Weights of a small transformer language model: 16 layers, 13947 steps.
MLP neurons of a small language model. Each row is named by its layer, matrix (up: input weights; down: output weights) and neuron, and shows model dimensions 0-127. Each number is 128 + 32 x the weight over its row's rms, rounded and kept within 0 to 255.
After each neuron's rows, "fires after" lists the tokens most often just before its 100 highest values on Wikipedia text that the model never trained on.

L5.up643 [181  72 144 103 129 133  83 133 140 105 156  79 148 102 119 195 106 140 109 154 165 106 138 122 130  97 153 177 207 115 146  91 149 209 122 108 115  95  99 173 118 158 127 104  94 139 166 132 106 138 102 163 135 125 130 131 140 142 124 154 146  97 102  83 141 102  92 162 141 179 131 105 151 161 121 111 144 179 144 125  83  56 109  99 134 142 154 156 155 134 126 147 138 129 107 109 108 124 122  83 136 150  80  47 139 122 126 129 121  58 185 129 158 142  98 151 174  94 118  96 100  94 113 150  95 169 194 103]
L5.down643 [167 145 152 124 107  86  97 116 162 109 113 127 122  88 145 157 135 126 114 115  63 190  88 150 120  80 143  91 115 203 159 136 182 172 152 129 102 168 191  95 156 150 164 133 108 142  72  96 146 137 158  94  93 146 125 135  96 154 108 107  95  85 164 162 175 108 114  75 102 153  77 116 120 105 160 129 116 138 157 125 105  84 117 112 169  81 142 121  97 157 125 161 107 136  91 171 156 162 115 130 119 115 129  97 167 123 195  86 136 123 150 117 106 183 193 155 146  44 166 102 142 110 159 161 146 153  83 153]
fires after: " ", " M", " T", " S", " s", "S"

L8.up734 [138 127 159 194 176  90 145 160 116 106 112 115  94 176  72 152  91 133 105  79 117 153 123  83  47 176 123  95 150  81  97 117 145 105 156 110 164  71 183 140  86 177  49 116  94 135 175 121 154 160 116 202 132 174 142 163 132 139 111 112 157 114 203 107 137  99 134 136  91 158 142  92 135 129  70 151 146 111 143  78  80 117 180 150 116 123 143  90 175 105 142 126 198 176 177 148 134 105 169 125 165  87 116 155 167 128 165 145 158 158 123 122 100 150 135 120 163 176 148 134 128 148 123 122 119 103 127 137]
L8.down734 [ 95 125 149 135  82 125 143 117  96 124 143 102  92 166 146 189 189 110 177 138 139 132 149 141 108 122 219 119 151 216 156 106  86 115 109 107 164 121 119  95 104 109 177 105 132 130 110 137 125  65 159  84 142 131 165 131 117 104  88 159 131 217  80 168 159  81 130 143 133  97 205 120  69 146 115 109 154 124 102 112 154 113 102 144 125  81 126 158 108 110 110 120 139 158  99  84 116 141 107 116 121  15 188 139 119 136  69 156 192 104 100 102 149 135 149 144 116 116 124 144 135 145 178 186 138 122 147 145]
fires after: "us", "ag", "am", "in", "ab", "ist"

L5.up312 [180  98  88 149 142 143 133 166  77  82 155 150 129 132 113 152 127 145 117 123  92 166 138 144 100  90  75 199 100 122 165 129  75 172  76 114 126  56 137 177 129 134 138 113 126 129 103 138 125 128 182  99  77 146 144 201 144 150 138 124 130 141 132 150 143 128 129  85 205  99 109  78 131 176 148 148 175 141 170 167  76 142 133 101 116 159  98 130 168 215 176 176 138 116 117 132  76 165 103 119 145 143 114 167 121 138 121  90 196 135 146 151 110 161 138  73 134  95 145 111 102 127 147  98 100 177  81 136]
L5.down312 [121 135 142  89 123 184  96 187 104 170 134 140 134 122 112 135 158  88 166 122  88 115 131  70  74 142 132  80 142 102  70  88 117  96 125 157  66 105 150 124 101 117 184 107 149 148 124 155 167 186 135  90 129 150 167 138 136 134 187 122 171 120 136 134 168 167 149 100 143 143 144  84 106  98 140  75  56 154 153 162 130 114 100 154 135 151 156 119  65 104  84 131 126  95  71 106 100 116 124 101 123 122 161 168 143 103 160 162 156 155 172 146 148  33 160  72 111 138 103 158 114 148 174 100 130  87 152 134]
fires after: " n", "e", " w", " W", " N"

L12.up206 [162 122 105 179  79 134  92 189  62  87 106 129 160 144 181 164 155 137 114 129 141 173 144 109 103 140 126 144 188 122  62 141  82 164 155 120  91  69 161 105  78 166 136 115 138 119 118 134 130 114 111 128 169  97 129 108  66 145  97 156 145 130 171 153 138 155 148 135 173 129  87 161 141 162 113 171 115 145 132 138 156 144 138 154 133 178 110 154 112 140 163 123 107 138 159 144 159 152 150 101 158  84  95 112 134  93  91 130 141 122 170  95 134 133 113  71  47  88 126 140 136 115 181  66 151 199  95 131]
L12.down206 [140 134 206  61 123 107  37 127 130 152 159 128  94 105  91 114 173  65 128 108 163 113 104  95 154 116 112  74 163  96 145 137 159 114 114 109 152 126 147 178 111  78 153 134 132 157  67 116 151 149 111 173 177 168 114 137 152 113 188 143 113 106 108 159 150  68 115 157 111 108 140 232 132 135 127 119  73 140 101 119 131 107 141  97 153  88 147 133 113 201 122 148  56 153 119 115 108 124  79 141 118 197 170 193  66 125 142 107 150 130  74  84 144 113 143 135 150 118 144  90  86 163 106  67 137  98 144  98]
fires after: " se", ",", "s", " n", "e", "es"

L8.up106 [124 121 117  90 131 133 128 145  93 139 133 120 133 152 121 143 110 119 106  91 124 128 167 172 146 190 105 165 126 126  88 115  95 130 140  67  95 103 174 157 129 191 140 116 176 118 120 225 102 101 144 145 118 100  75 136  89 170 147 118 141 140 123 154 166 115 106 101 115 136  96 143  56 175 178 109 103 214 109 135 117 108  84 149 172 105 129  66 153 114 152 101 136  90  86 147  89 162 162 115 161  80 146 131 165 105 100  94 116 102 125 146 140 124 143 111 153 177 156 138 141 140 144 178  88 105 162 119]
L8.down106 [ 96 102 149  60  71  73 117 129 178 108  69 120 123 113 123 123 146 136 158 180 159 192  76 158  95 127 173 121 163  83 175 146 173  90 141 102 165 127 127  83  96 140 156  57 135 140 150 105 120 124 172 141  80 143 118 128 177 137 135  69 151 132 142  82 140  97  88 119 177  85 120 169 103 107  94 147 166 150 174 101  93 124 133 138 125  85  38 157 150 108 113 157 116 112 160 116  81 122 136  89 125 132 152 208 132 154 120  56 116  94 107 134  70 133 101 105 148 161 174 152 101 150 108 161 134 159 135 102]
fires after: " C", " c", " f", " R"

L11.up244 [183 180 143 189 122  72  64 157 157  92  99 151 144 187 104 137 125 121 110 142 154 141 195  87 120 130 166 157 103 171 171 151 137  82  90 175 191 138 141  98 143 124 161 105 140 143 132 160  39 144 140 143 179 144 123 164 152 161 136 137 167  87  87 127 135 132 106  84 148 131 175  89 144  94 137 151 132 101 154 131  81  97 112  95 154 126 177 126 100 138 213 118 121 130 172 115  55  73 144 116 125 152 131 129 143 107  97  71 159 120 170 145  87 171 157  54 122 119 127  91 101 131 163  90 122 153 154  83]
L11.down244 [100 161 153 100 139 155 146  67  79  78  75 103 186 122 123 171 125 115 114  52  86 115 150 116 112 205 184 159 176 141 168 111  65 187 112  63 101 153 154  73 137  99 157 161 131 177 107 155 133  70 136 122 176 171  58 119 115 177 103 115 110 147 120 152 133 155 134 128 177 126 131 154 131 105 111 151 157  55 135 124 118 120 123  78 136 130 130 144 125 146  92 194 113  76 103  98  82 100 140 150  99 111 141  95 138 166 100 114 136 127 114 175  90 183 159 122 119 100  59 144 142 117 175  51  88  87 142 180]
fires after: " C", " T", "v", " K", "g", "am"

L8.up164 [155 146 172 188 163  73 137 146 146 125 148  85 158 170  69 139 153 199 116  89 119 151 144  30 133 114 192 100 142  65  98 149 109 196  88 105 135 157 120  69  94 117 106 197 115  77 165 143 158 128 123 155  89 108 212 117 161  98 143 164 143 124 141 133  94 116 122 161  80 147  96 128 160 141 131 115 121  67 122 122 128 154 153 166 128 108 111 173 151 124 179 186 166 159 142 126  98 147 148 115 116  84 146 126 146 188 104 130  82 182 134  87 164 145  84 134 132 135 116  93 156 138 145 117  95  74  82 119]
L8.down164 [105 119 126 137  72 113 134  66  92 121 105 127  89 150 120 143 158 156 132 132 140 138 149 124  60 128 135 149 198  98 161 118  87 153 102  69 146  42 109 152 129 132 158  80 120 177 148  86  80  96 191 107 141 157 106 134 155 133 118 116 176 131 112 154 121 104 138 132 166 164 175 181  68 146  91 146 125 113 115 134 138  86  82 150 128  87 157  80 124 117 141  90 164  70 160 120  71 150  97 133  98 129 146 159 145  92 104 169 161  74 139 164 100 148 139 231 109 152 112 197  92 132 177 160  99 160 102 134]
fires after: "am", "ab", "an", "er", "b", "in"

L10.up126 [170  91 179 185  81 130  93 107  85  68 129 113 134 181  78 161 164 137 126 165  87 150 164 149 125 162 111 178 153 154 210 126 138 137  65 118 134  96 138 109 128 124 139  96 114 102  82 203 142 168  95 108 176  91 138 105 117 129 160 135 108 121 105 110 101 113  85 142 118  22 146 133 176  99 122 181 137 111 164 118 119 122 175 140  97 168 135  62  83 164 154 136 175 141 130 102  95 124 156 170 118 105 175 127 164 130 163 141 154 181 158 129 130 125 114 109 141 139 119 138 141  59 114  57 166 148 123 137]
L10.down126 [150 146 142 187 155 102  39  99 145 120 100 120 149  78  97 106 148 116 109  67  84 147  79 105  98 141 119 176 178  89 107  90 134 166 137 136 113 202 151 162  69 118 161 167 141 124 157 138  72 174 117 128 105 108 134 130  76 129 132 105 121  99 115 181 107  83 135 125 137 166 121  80 146 138 134 161  68 101 104 130 100 155 125 118  77 174 107 159 151 108 145 165 129 117 115 138 138 135 142 188 154 116 111  97 144 136 107  76  97 120 192 178  97  74 130 151  78 105 109 123 131 123 141 133 124  89 150 141]
fires after: "am", " Ch", " K", " N", "at"

L13.up117 [122  89 176 106  91 117 116 179  99 118  98 111 128 178  27 157 139 131 153  88 132 142 158 191 128 152 146 156 118 181 134 134 119 153 140  52  97  77 197 156 124 125 136  93 178 146 161 153 132 129 144  57 186 157 148 162 123 109 130 133 149  53 118 144 167 110  75  80 137 110 188 146  92 135 162 135 144  67 148  75 142 118 101 132 190 144  99  77 157 134 144 167 127 136 151 110  68 107 131 113 109 103 108 208 130 138  93 119 146 125 129 144 143 225 174  87 168  94 157 130 192 111  94  98  79 122 133  92]
L13.down117 [106 192  65  94  85 153 161  67 112 102 114 118 130 111 169 152 128  98 129 105 119 114 211 159  94 130 133  65 153  97 154 153 155 113 140  97 164 112 115 122 115 163 151 108  40  96  85  64 118 180 130 109 184 136 174 133 148 185 139 158 146 176 125 149 146 133 176 151 103  91 128 156 101 104  89 164 175 158 169 132 129  78 124 116 104 146  87  62 154 126 145 132 165  46 101 136 168 180 130 150 133 119 116 170 128 118 156 127 111 129 140 151 135  94 190 158 117 106 116 126 144 119 102 159 145 123 113 194]
fires after: " P", " C", " f", "oun", "f", "r"

L13.up102 [146  87 121 114 123 127 144 163 136 174 112 105  99 152 114 189 151 189 104 142 186  72 141 149 134 142 141 123 207 168 163 153 163 163 181 156  87 123  90 117 155 123 128 128 172 120 149 127 132 162 155 106  84 120 134 120 124 164  92 123 109 133 138 117 152  99 149 210 134 148  60 164 150  99 134  71 118 124 128 167  94 111 135 117  99 124 147 166 129 129  96  85 151 123 160 186 141 121 143  90  90 157 149 127 180  88 121 158 165 120 100  80 123 121 144 137 155 135 142 153  83  83  82 158 180 145 169 152]
L13.down102 [128 128 114 159 185 177 114 148 100 105 140 126 175 121  98  87 155 144 119 152 157 159 115  96 191 143  96  98 138 173 107 158 136 130 120 165 162 159 127 128 128  95 103 135 149 139  61 112 123 138 144 114 149 106 130 132 142  84 152 111 156 184 103  85 155 111  97  54 132 172  42 155  50 135 114 184  81 146 132 104 161  89 103 147 221 122  80 131 103  89 134  77 120 197 115 121 102 129 114 199  85 133  99 140 153 124 128 156 105 125 153 149  90 139 104 138 120  93  76 107 165 161 125 185  83 139 106 127]
fires after: " f", " 0", " s", " b", " on", " S"

L6.up42 [157  99 152  77 145 144 132 134 180 127 150 132  85  84 146 115 141  72 126 121 125  99 191 111  81 155  86 130 137  93 160 151 123 133 110 115  94  93 185  81 153 100  94 138 173 157 163 136 157 104 118 121 129  98 133  93 109 126  90  77 145 142  83 145 165 178 208 112 147  79 132 152 144 153 106  87  63 106 131 127 108 148 102 166  90 107 166 124 103 192 108 142 167 127 203 166  93 132 114 103 153 105 119 159 135  58  99 134  90 138 150  83  84 117 154 110 182 135  96 124  95 124 121 196 121 184 127  93]
L6.down42 [116 127 136 168 152 133 112 109  49 210 177 131 114  95 143 127 125  81 210 186 138 140  83 112 132 132 110  66 108 159 144  94 186 100  84 175 117 112 150 185 134 164 177 159 112 104 156 140  87  53  94 179 136 157 106 127 135 125 154 139 155  92 176 119 137  97  48  89 130 193 133 147 172 109 111 174 154  98 121 149 182 179 142 119 134 148 111 140 126  87 144  90  93 126  80 110  88 153 103  62 129 124 142  91 101 141 133 181 129 128 120 158 117 180  89 160  84 122 126 115  56 144 142 116 129 119 129 135]
fires after: "r", " h", " S", " s", " H", "igh"

L8.up163 [ 78  74 228 134  99  92 132 137 161  60 113 121 164 122 148 147 162 139 131 155 148  98 151 123 104 115  97 115 182 104 118 133 127 155 118  74 154 124 161 199 129 175  81 146 159  93 117  92 173 105  86 154 182 144 161 145  98 195 160 119 152 149 157 115 135 122 127 143  72 161  86 131 184 153 102 147 122 113 117  99 117  91  88  75  80  87 116 124 153 157 139 151 130 181 152 151 145  97 117 159 139  84 201 139 106 110 118  80 188 103 138 125 103  70 139 119 184 181 155 174 116 120 114 117  95 119 177  86]
L8.down163 [106 124 125  85  79 156 137 186 154 125  58 156 109 143 140 100 103 108 146 105 155  82 143 112 103 138 115 130 107 143 122  76  93 104 143 172 148 133 109 192  71 181 142 150 100  68 153 152 160  94  86 117 106 124 119 178 110  77  94 155  96 153 101 175  94  84 164 167 116 100 169 110 141 158 138 143 190 138 167 132 115 150 143 129 158 101 171 105 109 125 136 143 133 155 147  81 124  87  81 121 141 108 140 177 143 164 113 142 167 125  98 103  81 132 157 133  73 223 123 153  78 142 125 160 132 153 131 133]
fires after: "em", " m", "in", "an", "am", "b"